Weights of a small GPT-style language model, trained from scratch on English Wikipedia.
Size: 12 layers, width 192, 3 heads of 64, MLP 768 ReLU, vocabulary 8192.
MLP neurons of a small language model. Each row is named by its layer, matrix (up: input weights) and neuron, and shows model dimensions 48-143. Each number is 200 + 30 x the weight over its row's rms, rounded and kept within 0 to 999.
Before each neuron's rows, "fires after" lists the tokens most often just before its 100 highest values on Wikipedia text that the model never trained on. A number after a token or word is its count.

fires after: "9" 67, "0" 10, "1" 8
L5.up208,192,119,136,187,217,116,168,204,210,205,205,212,226,168,231,173,207,158,247,103,270,183,182,165,204,214,194,209,200,168,191,203,267,229,208,175,204,202,168,108,214,176,145,162,176,157,202,198,175,192,190,273,214,206,197,212,204,218,187,247,298,225,160,177,183,158,205,155,237,227,213,254,187,221,186,195,217,211,238,177,204,183,184,226,201,199,192,165,160,222,253,281,214,256,213,214

fires after: "1" 72, "9" 8, " " 5, "8" 4
L4.up766,190,210,217,177,205,217,253,206,160,244,210,192,230,234,159,224,250,238,177,161,228,130,130,235,227,199,181,212,193,135,214,122,198,185,264,205,193,176,242,172,223,211,192,244,170,214,207,208,204,203,198,221,218,186,160,216,189,180,231,186,206,223,184,217,165,208,196,237,154,233,201,212,199,216,232,224,222,216,204,195,176,217,232,200,133,197,199,154,185,229,226,194,191,171,208,223

fires after: " |" 49, " at" 4
L5.up695,269,165,207,255,133,178,184,235,201,217,171,171,211,244,222,240,232,196,191,213,224,174,192,214,144,167,184,222,183,199,160,220,252,178,173,268,215,201,212,210,177,205,197,196,221,157,233,246,184,264,217,204,169,177,191,212,232,182,222,192,189,219,162,167,164,181,219,231,217,159,160,203,189,200,177,254,178,163,206,240,163,200,214,230,231,255,184,180,235,210,194,199,152,242,267,230

fires after: "0" 60, "1" 24, "." 5
L4.up595,192,178,183,210,171,182,210,217,218,179,170,188,201,249,261,220,202,233,175,208,175,172,240,217,237,209,171,245,189,235,190,214,216,196,200,237,255,221,173,160,223,116,151,245,178,167,183,204,216,205,193,225,176,201,234,225,193,232,180,207,198,222,230,223,188,208,256,292,162,164,164,192,198,223,176,180,235,191,185,177,95,208,221,140,217,199,214,205,147,207,209,238,201,205,245,205

fires after: "-" 56, "|" 15, " •" 7, " |" 6, "\n" 5
L7.up702,207,229,172,204,184,196,190,203,149,217,182,210,220,226,187,192,209,143,190,201,236,211,157,155,214,200,206,225,145,173,182,185,260,209,190,238,221,189,156,212,233,139,179,195,182,252,233,189,191,179,221,239,169,190,164,202,193,206,298,201,225,162,244,238,240,184,204,209,204,188,198,249,184,266,205,248,216,231,256,225,172,207,207,254,161,229,216,166,128,207,196,197,153,227,194,176

fires after: "-" 40, " " 17, "–" 13, "/" 5
L7.up629,155,225,194,231,170,193,189,154,198,215,235,216,168,261,233,151,234,176,152,187,200,218,186,183,177,215,235,228,192,149,230,197,200,141,142,237,244,189,188,168,178,205,174,200,237,224,227,218,196,226,222,264,221,190,194,181,209,208,199,248,204,191,189,212,179,166,278,290,173,191,172,204,220,196,182,189,223,204,261,230,167,219,209,138,208,182,242,217,168,231,190,198,150,202,213,243

fires after: "s" 36, " " 15, " (" 10, "conf" 4
L5.up332,171,214,230,233,188,185,235,186,182,216,168,187,208,243,177,240,237,195,158,185,199,177,241,185,210,213,202,236,191,206,190,217,205,166,213,211,231,173,175,224,185,143,205,258,186,214,225,260,198,279,144,209,210,229,177,168,213,215,238,189,188,199,224,155,170,216,210,207,227,203,209,247,165,222,242,238,191,199,192,191,175,211,190,205,162,212,179,117,232,189,201,183,142,198,182,224

fires after: "\n" 79, "2" 7, "1" 5, "3" 4
L5.up692,186,162,205,182,179,226,250,228,200,230,192,209,200,171,219,173,170,188,210,196,237,212,193,246,207,213,186,160,234,187,146,196,215,182,229,224,237,193,188,207,229,108,150,205,141,251,208,218,209,261,178,198,197,181,135,242,158,212,187,180,166,187,241,223,167,191,288,153,200,205,228,210,174,230,171,188,205,170,207,199,120,196,215,193,223,205,211,168,163,165,223,184,154,165,257,156

fires after: " " 57, "1" 26, "2" 12
L9.up471,181,203,192,207,203,189,205,212,222,296,198,226,214,216,206,212,156,179,198,147,227,225,200,157,159,238,268,196,216,161,149,213,241,201,195,233,204,191,251,145,189,201,166,239,193,179,256,196,188,210,206,199,234,144,184,206,193,207,181,173,277,222,199,237,213,160,211,170,184,179,199,157,201,217,178,195,173,125,174,205,145,170,236,230,227,193,202,173,186,237,232,212,199,204,218,203

fires after: " |" 47, "|" 4
L3.up454,239,136,155,207,133,178,229,178,218,195,146,158,171,246,250,211,173,206,209,161,180,234,262,239,133,176,204,192,162,173,167,225,247,263,172,311,190,190,152,199,168,208,190,209,210,180,203,196,183,202,217,219,220,172,174,204,212,205,221,212,214,182,177,220,148,199,179,247,209,192,147,217,194,237,183,199,204,158,205,271,197,227,193,155,193,148,180,120,153,242,188,208,209,188,182,211

fires after: " " 48, " S" 11, "'" 7, " T" 5, "-" 4
L5.up169,183,206,177,203,189,209,147,237,208,217,201,217,197,201,195,190,194,209,209,192,244,185,200,170,170,206,200,212,185,189,173,190,200,176,187,192,261,173,154,238,229,153,175,179,219,267,202,191,207,192,188,152,137,204,190,212,239,210,189,220,247,186,177,194,230,230,251,213,277,208,185,196,206,243,182,210,258,130,203,206,209,214,208,145,180,194,212,190,229,226,209,211,213,160,187,126

fires after: " " 46, " (" 9, "0" 8
L5.up137,164,206,221,204,156,210,253,147,229,260,175,216,137,157,217,202,204,216,208,225,213,186,242,150,193,187,202,209,174,194,123,240,241,195,151,229,183,199,170,207,218,125,192,222,159,217,158,216,188,228,182,188,211,181,195,236,190,226,174,187,204,187,219,200,155,200,256,185,187,169,94,202,207,284,178,181,220,201,251,230,157,243,223,132,224,203,192,185,144,201,257,234,177,247,240,214

fires after: "9" 40, " " 12, "0" 11, "an" 4
L9.up755,198,203,258,193,191,193,202,196,193,168,177,219,184,183,182,191,204,223,149,228,232,199,193,207,221,181,190,264,155,166,258,181,190,206,269,217,196,166,182,221,167,214,210,192,198,207,188,191,212,199,203,186,226,172,186,179,206,194,225,238,246,215,237,178,220,190,206,264,206,170,170,199,199,154,208,192,275,236,196,200,204,191,228,218,161,228,118,182,153,232,205,277,210,186,211,181

fires after: "\n" 28, " \"" 26, " (" 16, "″" 7, "==" 4
L5.up582,266,156,229,194,222,180,181,194,199,211,145,153,217,206,200,133,167,230,199,175,192,204,215,198,230,158,201,214,140,183,222,222,240,214,198,191,198,112,211,211,154,210,192,217,191,271,209,247,167,252,220,225,172,150,186,196,215,183,232,215,237,223,177,209,240,184,217,206,205,202,184,185,180,203,222,164,244,218,230,225,153,203,182,230,220,188,224,213,179,168,231,205,181,219,241,190

fires after: "2" 12, "7" 9, "5" 9, "9" 8, "3" 7, "8" 7
L9.up714,193,208,181,147,140,215,156,199,228,204,215,194,190,203,234,231,210,208,204,147,244,208,222,127,196,198,192,188,212,169,194,203,272,135,211,240,184,159,185,207,168,189,160,168,181,202,205,217,158,213,194,280,219,198,182,212,201,199,204,218,334,244,235,207,196,211,162,191,163,198,228,224,211,232,248,192,249,176,210,207,165,140,231,190,193,206,239,190,221,237,192,278,176,237,196,150

fires after: " " 36, "-" 13, " \"" 5, "S" 4, " re" 4
L5.up760,221,217,193,227,197,210,164,216,215,225,176,198,245,166,190,212,192,196,193,212,310,237,237,220,180,235,264,205,154,204,190,237,220,189,169,190,205,159,207,166,212,178,179,229,203,202,190,195,219,197,181,203,122,177,193,241,210,198,206,226,235,206,237,210,184,279,246,241,228,250,189,172,182,214,166,206,208,207,193,179,179,214,219,155,183,198,191,201,186,165,234,157,200,246,182,175

fires after: "===" 29, "==" 29, " (" 13, "\n" 10, "s" 4
L5.up292,200,124,220,230,231,190,242,206,187,187,159,168,265,161,194,184,237,206,154,157,188,178,176,232,222,189,217,211,142,157,244,176,191,182,188,173,215,181,108,216,169,170,233,244,238,177,206,216,173,205,186,220,182,194,195,201,204,212,235,180,170,182,190,175,221,155,184,231,259,215,207,213,139,225,250,205,235,239,185,239,172,203,206,218,182,191,177,162,186,194,207,219,177,209,146,226

fires after: "0" 44, "–" 36, "-" 13
L7.up534,188,169,180,164,192,157,193,233,235,164,230,189,137,321,249,199,195,225,208,173,162,186,244,185,226,204,213,221,158,222,211,194,215,157,216,194,214,199,184,181,211,193,172,244,194,178,170,232,217,179,218,230,169,201,194,215,216,242,232,223,251,186,175,213,252,190,242,239,182,191,137,187,181,219,215,191,268,203,272,177,171,202,239,191,273,220,211,206,151,227,227,235,232,169,213,179

fires after: "\n" 76
L4.up392,192,182,177,176,160,238,234,190,191,215,227,219,217,210,197,207,184,197,195,210,210,183,190,200,233,184,250,204,207,183,163,239,180,229,203,227,183,194,160,205,196,167,198,191,196,220,214,247,177,198,178,236,202,218,160,209,153,208,240,182,195,224,182,193,192,165,265,181,193,198,218,240,143,243,194,198,220,152,220,224,184,183,224,134,229,212,200,161,192,204,217,201,180,229,225,148

fires after: "." 62, "," 11, "s" 10, "is" 5, ":" 4
L7.up97,210,194,213,182,177,179,197,282,134,218,202,161,255,184,194,179,262,113,203,175,231,213,214,152,164,230,189,237,183,135,239,154,163,172,234,209,204,207,181,182,148,190,190,190,207,217,269,269,195,165,203,238,241,193,180,208,174,229,251,203,199,146,214,208,206,189,184,209,175,232,213,230,177,200,201,236,252,244,179,237,167,228,186,216,208,183,150,201,226,192,210,195,180,196,201,161

fires after: " (" 25, "-" 20, "P" 5
L5.up84,199,190,179,202,159,230,248,208,212,249,153,227,203,245,207,149,181,201,134,222,180,229,231,216,170,168,284,198,143,142,188,200,190,224,181,248,212,197,137,208,236,198,210,221,206,233,200,264,195,260,187,194,182,235,148,222,216,191,207,191,191,185,197,195,176,205,205,216,184,223,127,210,171,234,178,200,234,237,253,219,181,203,177,130,219,174,239,227,185,199,193,196,205,212,194,197

fires after: " " 42, "1" 15, " June" 5, "9" 5
L7.up585,187,194,231,147,201,185,151,205,217,190,176,192,212,201,159,200,203,181,224,169,190,170,202,221,223,234,200,184,226,203,196,221,194,191,246,191,185,177,204,216,170,223,266,158,238,219,257,184,183,188,171,225,197,171,176,193,208,199,186,233,196,160,119,227,212,152,222,209,151,151,172,243,214,138,189,212,199,149,259,220,194,122,194,224,204,211,176,198,202,196,179,213,170,149,229,225

fires after: "\n" 45, ";" 5, "8" 5
L4.up341,193,182,202,205,196,215,249,195,218,193,178,192,229,222,213,213,179,199,145,196,287,153,159,190,236,180,216,164,177,175,162,199,185,189,189,205,179,242,121,193,200,212,162,225,120,203,222,231,173,191,198,230,215,199,161,179,229,200,248,173,202,285,186,217,184,180,195,243,141,261,197,236,183,208,185,251,205,148,229,202,158,187,203,194,180,187,146,163,185,225,203,196,197,201,266,212

fires after: "\n" 98
L7.up47,209,128,222,228,174,203,239,173,220,233,193,183,223,186,234,188,246,114,169,184,220,160,206,197,244,216,210,190,194,190,195,180,193,202,217,185,203,169,213,226,191,171,179,288,165,182,263,185,188,207,147,224,233,169,148,264,247,196,233,257,188,195,241,262,240,165,171,188,171,221,169,167,152,210,197,225,178,157,192,198,146,247,189,237,209,175,169,168,207,167,199,192,214,190,226,219

fires after: "-" 39, "|" 22, "\n" 7, "F" 5
L5.up262,269,194,172,172,160,214,162,193,129,207,191,194,163,228,318,226,209,170,171,185,215,173,241,186,246,198,212,212,200,174,201,185,221,207,246,246,197,165,192,197,155,204,213,228,196,195,240,182,198,185,187,238,177,209,174,218,188,236,163,166,196,206,198,245,185,279,265,226,220,191,197,180,161,259,198,194,186,219,202,175,209,204,219,211,226,248,198,189,160,251,179,160,198,221,270,188

fires after: "." 61, "\n" 10, " The" 9, " A" 4
L4.up721,199,188,194,203,217,146,231,249,142,216,171,205,192,198,193,253,235,169,169,180,277,202,144,163,202,190,224,215,198,187,172,199,201,176,216,171,209,177,177,204,165,256,218,203,211,170,189,221,150,169,178,208,154,182,236,198,201,253,244,232,238,170,221,208,191,243,184,149,191,191,203,151,166,165,251,147,172,179,179,167,213,214,203,230,149,227,163,203,172,209,206,215,222,253,161,175

fires after: " " 56, "2" 18, "1" 4
L7.up317,163,181,229,187,176,84,180,252,186,232,198,213,181,184,254,216,212,201,196,139,181,176,227,141,194,252,203,170,190,155,182,175,246,221,171,208,189,169,147,171,223,221,157,168,180,202,207,218,198,213,236,257,212,169,219,207,194,199,208,184,210,200,170,233,252,145,196,224,186,205,182,199,180,193,165,192,238,196,213,197,183,152,199,192,225,220,217,201,215,268,186,228,186,204,233,184

fires after: "1" 40, "2" 37, " " 11, "3" 8
L5.up333,159,213,211,228,243,205,267,161,231,186,186,210,197,182,217,195,207,232,205,186,209,130,143,199,237,163,228,237,200,172,197,224,206,205,187,225,216,176,243,273,207,187,175,208,143,269,168,213,194,247,222,185,188,213,150,243,177,234,198,201,189,196,209,190,248,188,282,211,248,187,221,226,174,200,186,224,244,187,177,167,148,222,257,186,201,130,221,174,168,191,261,193,217,200,182,188

fires after: " (" 29, "\n" 20, "-" 18, " \"" 11, "." 6, "NE" 4
L7.up419,173,193,214,226,185,189,213,201,206,211,142,147,232,256,231,198,180,226,164,171,171,221,221,158,242,173,262,196,140,141,180,210,218,215,224,230,233,202,188,212,202,237,234,215,204,192,222,252,191,236,193,208,155,209,155,162,212,232,201,184,212,182,222,192,205,200,223,232,203,220,198,189,154,182,198,193,229,222,311,256,169,194,210,155,211,202,229,212,184,195,198,182,180,220,247,184

fires after: "," 53, "s" 5
L3.up167,187,239,134,234,188,176,210,280,202,224,226,207,192,193,190,163,248,140,188,177,231,203,185,117,170,181,208,223,183,178,186,201,159,179,167,178,165,243,205,177,133,159,213,164,196,185,226,236,141,197,186,207,171,212,235,204,211,221,223,208,261,214,205,149,188,218,237,179,244,200,160,199,171,155,209,230,189,184,206,199,175,186,198,170,235,212,199,170,185,202,234,244,200,202,231,174

fires after: "2" 40, "be" 7, "6" 5, "4" 5, "3" 4, "0" 4
L7.up139,172,126,152,200,141,149,249,268,195,226,225,207,251,200,228,213,258,202,224,140,213,205,214,169,167,163,191,130,167,144,141,223,187,250,206,230,221,185,185,208,197,224,207,201,231,222,215,240,182,239,216,258,247,211,227,205,189,210,218,187,290,230,185,205,187,214,199,195,208,191,195,163,210,193,234,201,246,157,201,189,183,222,207,175,221,199,217,240,179,222,243,215,222,190,227,186

fires after: "\n" 30, "-" 21, " (" 17, " " 8
L5.up226,177,167,166,272,219,203,215,174,206,204,154,205,211,190,231,119,211,194,164,137,186,233,155,236,265,212,268,259,133,191,182,232,184,179,195,234,243,219,177,222,184,190,214,212,193,221,233,224,185,181,180,177,218,235,243,216,204,217,216,163,156,206,184,211,208,194,240,250,189,183,207,228,196,209,198,238,162,225,205,184,148,215,241,176,149,229,219,178,167,157,208,175,244,239,185,168

fires after: " No" 24, "\n" 24, "H" 8, " (" 5, "-" 5
L5.up263,169,220,206,205,185,224,222,184,171,199,196,214,258,241,244,197,187,167,199,157,264,211,187,193,210,218,230,189,189,167,212,151,220,151,173,223,262,141,130,249,166,149,195,194,228,248,226,196,196,191,189,203,126,236,209,180,187,214,270,199,189,174,198,215,190,214,227,195,199,198,217,114,176,188,197,174,227,237,242,245,197,190,258,212,184,217,192,173,183,235,191,189,159,222,166,186

fires after: "," 54, ":" 5, "9" 4
L9.up268,217,184,197,235,198,227,234,263,187,215,204,174,182,221,218,208,222,170,218,113,228,146,197,203,191,194,176,224,177,202,247,212,193,196,219,215,193,200,218,126,155,238,220,179,193,211,162,195,164,215,163,198,173,194,241,209,221,215,202,239,215,254,234,200,156,206,245,161,226,207,141,179,217,206,235,192,176,182,186,212,163,199,203,151,247,286,197,203,184,182,214,255,206,226,181,160

fires after: "2" 45, "1" 17, "3" 13, " " 10, "4" 8, "5" 4
L9.up699,166,228,149,228,188,212,228,197,229,299,187,204,226,237,184,165,161,169,199,114,213,239,172,187,139,213,219,207,203,168,176,239,217,206,175,243,217,216,239,226,164,204,187,233,212,243,240,222,188,222,207,171,203,155,209,201,209,229,219,170,247,135,165,209,208,173,211,220,165,149,215,206,179,214,193,177,179,122,203,176,124,172,212,226,182,159,197,227,203,272,223,191,171,201,227,203

fires after: "." 40, " " 11, "\n" 9, ":" 8, " (" 5, " a" 4
L4.up698,156,183,203,189,219,204,249,208,158,209,160,220,190,215,200,200,229,235,229,123,286,196,175,171,219,180,206,186,200,234,199,175,185,140,157,209,193,190,186,254,215,197,174,230,175,126,198,214,184,189,160,209,212,248,200,202,183,218,225,225,176,217,194,184,245,221,181,180,234,235,195,162,149,238,195,250,164,169,208,168,198,241,181,245,182,235,166,191,120,193,243,183,181,240,225,221

fires after: "," 51
L9.up514,198,184,205,231,203,200,224,206,188,224,162,219,186,218,196,177,227,162,145,173,198,155,211,173,184,189,166,258,203,157,220,165,211,217,201,206,209,204,182,158,132,124,218,194,175,221,228,230,214,187,143,207,243,183,195,189,235,192,194,224,194,258,237,201,195,204,231,220,253,152,204,175,193,176,278,158,165,148,195,226,153,202,218,169,216,218,224,170,192,235,188,193,229,210,179,183

fires after: "\n" 47, "6" 6, " UTC" 6, "-" 6, "2" 5, "9" 4
L4.up390,186,198,216,204,202,205,180,229,186,176,209,203,169,195,209,167,176,191,168,217,230,147,182,212,188,169,193,172,199,169,125,282,197,220,175,212,232,162,205,199,218,176,162,240,168,241,219,223,183,172,166,209,214,261,158,234,194,214,206,206,206,185,223,254,222,197,283,223,202,259,185,203,125,240,213,177,200,176,238,183,176,249,216,168,187,178,217,217,172,183,200,202,173,169,239,162

fires after: "-" 28, "\n" 21, "2" 7, "'" 6, "4" 5, "0" 5
L5.up268,205,213,198,223,207,165,187,222,239,227,166,138,227,182,227,121,215,176,166,161,218,207,160,156,231,208,163,246,187,147,168,210,201,179,213,201,216,185,210,227,171,181,213,201,188,221,216,219,192,245,199,200,141,204,213,212,178,181,263,241,218,176,217,219,138,192,274,158,217,230,179,213,206,211,195,266,218,182,175,223,170,231,259,215,184,177,237,179,151,212,219,182,189,175,255,198

fires after: "." 35, "9" 18, " " 7, " de" 5, "-" 4
L9.up711,183,181,235,177,179,170,228,219,188,231,181,172,214,208,233,178,223,175,176,196,203,181,196,157,142,242,207,266,189,74,169,182,242,167,169,211,207,228,199,189,188,240,212,131,182,208,262,287,206,200,199,214,168,186,251,214,200,241,248,206,254,212,213,197,176,142,224,164,206,170,191,167,159,192,200,181,213,197,179,245,177,202,228,233,198,212,183,127,207,213,212,234,159,186,215,174

fires after: " " 36, "-" 22, "2" 14, "–" 8, " (" 6, "s" 4
L5.up694,170,191,196,220,172,200,193,196,213,183,205,217,214,253,223,177,195,211,199,195,239,186,222,242,186,176,244,208,181,204,200,144,201,219,137,222,234,227,197,160,175,253,224,242,187,222,210,206,178,214,174,174,195,227,138,220,214,275,251,187,186,175,230,206,187,179,259,232,204,222,181,199,176,264,202,203,235,158,252,170,147,221,262,163,223,203,203,238,163,196,169,170,147,229,156,197

fires after: "2" 23, "1" 17, "3" 15, "5" 10, "4" 10, "0" 7
L5.up100,194,204,209,264,214,185,262,238,244,198,172,215,191,231,230,185,198,150,172,135,202,196,167,121,204,161,172,216,178,203,137,237,259,194,280,188,169,189,209,238,186,253,169,247,204,205,188,248,204,265,246,201,197,186,218,211,195,229,247,228,208,157,175,191,214,218,257,206,239,188,162,271,192,204,203,150,211,175,247,208,190,240,247,217,214,173,233,210,218,191,198,170,188,224,224,216

fires after: " United" 33, " U" 15, "S" 13, "," 7
L4.up269,222,185,214,233,199,160,163,215,178,231,168,227,227,199,196,195,181,162,221,159,187,186,179,185,168,207,165,209,218,180,170,190,244,213,160,192,204,236,96,277,133,176,158,215,198,198,240,243,174,234,203,231,192,228,296,193,206,193,198,184,178,260,217,202,145,176,218,219,185,244,158,138,204,206,148,202,239,179,193,240,200,164,220,188,223,250,240,204,140,203,214,218,183,257,195,191

fires after: "-" 58, "°" 12, " (" 6, "\n" 5
L5.up403,182,175,208,253,230,210,218,234,197,297,176,187,191,214,201,155,199,145,184,176,185,189,191,108,215,209,197,211,177,180,155,124,199,185,198,165,200,165,173,258,203,201,204,215,176,257,208,238,196,234,201,212,154,234,208,229,225,214,228,257,230,173,220,240,206,179,242,209,201,208,181,202,208,239,178,210,208,191,225,222,207,250,207,215,228,193,197,175,177,159,244,203,201,214,225,160

fires after: " " 44, " \"" 22, "-" 4, "I" 4
L7.up168,198,202,156,243,182,174,168,170,237,221,192,216,208,253,197,118,258,162,185,197,229,166,223,186,247,179,198,222,154,195,203,192,216,175,241,193,262,126,218,228,211,229,194,222,244,249,259,198,205,221,202,217,137,235,205,227,205,240,231,186,223,214,213,221,205,215,216,230,232,204,168,243,182,199,162,177,288,184,204,213,184,222,172,184,175,160,164,235,200,223,191,198,98,209,189,133

fires after: "0" 64, "9" 27, "–" 9
L7.up529,176,123,195,165,190,205,186,167,213,221,175,156,172,235,233,190,202,204,162,197,164,195,247,180,227,236,199,223,194,168,225,186,199,140,218,231,255,181,225,169,186,178,217,181,198,206,205,211,164,208,194,273,180,178,179,198,229,246,180,251,180,172,202,232,188,161,245,234,192,183,179,195,211,199,182,193,176,152,260,161,139,183,175,240,270,184,191,218,191,232,231,215,215,184,242,255

fires after: "1" 28, " " 24, "2" 21, "9" 14, " in" 8
L7.up429,178,245,205,183,201,174,171,172,207,187,160,190,155,208,206,203,172,159,200,174,242,220,141,204,155,210,255,188,208,155,193,198,248,183,165,216,198,153,191,205,211,242,225,164,163,219,188,199,189,166,203,194,186,160,149,181,179,220,175,248,215,293,198,193,196,145,171,232,199,171,197,209,204,191,208,213,223,197,212,202,175,185,197,229,236,253,164,167,193,206,274,235,176,160,192,212

fires after: "\n" 61, "2" 9, "-" 5
L4.up48,182,162,198,192,156,189,224,195,191,213,178,206,177,176,304,209,181,157,179,205,302,195,188,163,218,184,253,165,203,187,155,196,223,195,179,224,229,193,180,215,188,114,175,262,184,218,194,212,143,211,165,208,207,225,214,186,188,210,222,217,238,211,227,221,178,220,181,182,169,258,213,178,166,260,159,261,182,210,187,171,92,234,214,208,205,180,196,198,166,230,202,204,202,221,192,124

fires after: "0" 78, "1" 9, "8" 5
L4.up139,189,176,178,177,191,155,208,191,265,174,176,201,217,250,242,201,184,186,179,181,207,183,209,245,209,186,173,246,214,229,192,200,192,217,199,222,208,217,212,190,207,134,165,251,192,186,199,213,205,221,193,238,210,199,229,203,198,241,190,172,197,230,226,196,186,194,266,269,180,155,156,215,206,205,179,171,217,195,242,176,113,197,201,174,248,198,209,211,151,213,221,218,206,212,205,237

fires after: "\n" 44, "-" 21, " (" 21, "–" 6
L5.up746,183,170,225,259,185,220,288,188,106,243,209,182,261,205,226,184,196,149,203,141,205,174,169,212,226,195,224,200,190,162,229,201,166,177,202,199,235,199,192,200,207,190,222,236,225,213,219,177,196,251,182,208,165,168,195,210,190,227,201,160,193,219,202,248,196,174,219,249,208,235,205,176,197,225,186,204,208,219,272,206,185,203,197,183,197,219,257,175,177,203,199,209,203,234,180,200

fires after: "\n" 87
L4.up679,198,203,211,193,223,198,188,175,195,194,185,217,190,185,220,226,185,222,169,220,269,170,146,186,236,162,242,197,215,143,161,200,186,200,177,206,198,185,165,186,195,170,195,177,118,260,202,214,113,197,166,246,206,222,161,211,201,203,208,196,201,223,236,193,221,194,241,199,210,251,215,222,124,265,177,225,194,165,204,225,162,248,175,171,201,206,152,117,182,202,239,204,188,213,231,178

fires after: "\n" 88, "-" 12
L7.up276,197,158,215,208,185,189,206,170,184,207,218,168,203,220,228,185,257,112,152,171,195,196,191,201,245,227,204,224,217,161,247,188,192,184,206,178,188,200,189,235,227,201,182,239,190,195,287,190,192,230,144,205,227,150,182,234,255,182,257,242,206,205,248,223,192,155,209,206,210,200,193,215,135,204,241,196,177,156,189,189,174,204,221,254,234,220,160,194,176,183,210,176,211,179,187,236

fires after: "'" 36, "H" 8, " The" 7, "." 7, " and" 4
L5.up24,209,175,179,222,209,181,208,265,228,198,189,185,216,178,171,172,242,119,224,146,244,187,198,175,201,163,232,221,218,170,159,236,193,196,241,197,226,160,197,209,162,224,193,225,199,226,262,201,179,190,139,212,198,190,241,208,205,206,264,217,260,190,166,188,233,184,226,173,205,189,207,167,170,161,214,165,198,220,213,212,226,188,225,216,217,188,183,196,228,221,216,206,215,151,235,162

fires after: "0" 18, "2" 12, "6" 10, "3" 10, "9" 8, "8" 6
L4.up669,183,197,203,199,169,193,244,237,229,204,201,156,196,180,246,202,228,182,194,133,227,179,192,140,177,159,214,187,184,156,146,168,207,212,188,250,243,200,211,162,189,137,208,241,143,248,192,220,99,188,203,270,202,205,164,218,185,211,224,205,200,211,215,207,186,180,268,205,209,229,214,205,206,198,252,197,221,204,211,206,192,200,238,224,191,188,225,188,181,192,251,227,185,172,265,148

fires after: "\n" 31, " (" 23, " \"" 16, " " 15, "===" 6
L5.up269,185,187,204,229,206,173,217,158,175,206,126,184,203,172,199,150,218,221,194,206,220,206,155,161,221,202,202,251,159,190,183,166,221,202,224,196,191,155,177,294,233,176,194,215,219,284,227,201,237,246,206,182,168,219,192,228,228,212,204,200,214,161,208,237,198,188,288,239,215,216,178,189,172,247,157,195,232,180,240,224,178,199,246,161,220,184,174,154,196,176,197,211,212,252,179,180

fires after: "." 50, "'" 12, "," 9, " where" 5
L5.up612,179,217,224,173,198,148,219,254,208,195,140,177,210,197,183,177,189,156,255,128,212,217,201,210,158,235,194,181,221,143,219,214,189,206,238,169,225,186,180,204,200,197,209,195,189,221,218,278,169,212,187,223,226,226,179,192,228,207,241,174,163,193,220,211,141,175,238,193,200,217,211,214,187,200,273,173,180,165,211,213,203,182,246,214,226,196,212,235,211,225,177,192,154,162,212,156

fires after: "1" 28, "2" 20, "ga" 9, "8" 4
L7.up421,177,129,154,181,184,152,242,232,195,250,162,185,206,189,298,207,220,240,195,154,231,184,218,213,197,268,194,209,225,107,136,218,200,182,180,221,171,187,194,191,247,188,194,218,164,232,187,182,169,248,207,246,203,148,240,233,198,206,210,201,246,180,147,203,211,165,224,177,232,169,229,194,184,266,218,235,214,174,188,115,194,219,203,183,183,220,223,137,202,216,223,220,180,161,216,235

fires after: "\n" 52, "8" 9, "1" 5
L9.up474,206,218,203,183,155,217,216,180,181,186,157,194,184,192,233,223,211,119,153,179,210,106,194,168,245,182,185,249,156,183,232,198,245,217,250,214,185,152,182,256,232,157,180,233,207,198,222,164,175,197,187,202,178,239,147,206,238,182,204,230,233,150,235,209,163,217,207,185,240,210,153,195,163,225,199,203,192,224,236,205,129,170,268,186,208,207,170,198,187,194,183,221,193,220,204,227

fires after: " United" 29, " U" 15, "S" 13, "," 10, " the" 8, "|" 8
L4.up315,230,197,179,213,211,178,218,219,148,233,134,190,173,187,169,188,186,185,209,179,195,231,174,175,151,232,176,218,216,170,185,211,224,200,177,187,213,198,151,246,153,145,192,235,188,148,209,289,199,211,182,200,185,216,263,209,171,177,156,203,186,243,210,167,149,215,249,232,204,170,159,157,186,188,207,249,241,186,201,262,192,215,235,189,230,180,153,151,178,184,212,238,196,233,182,187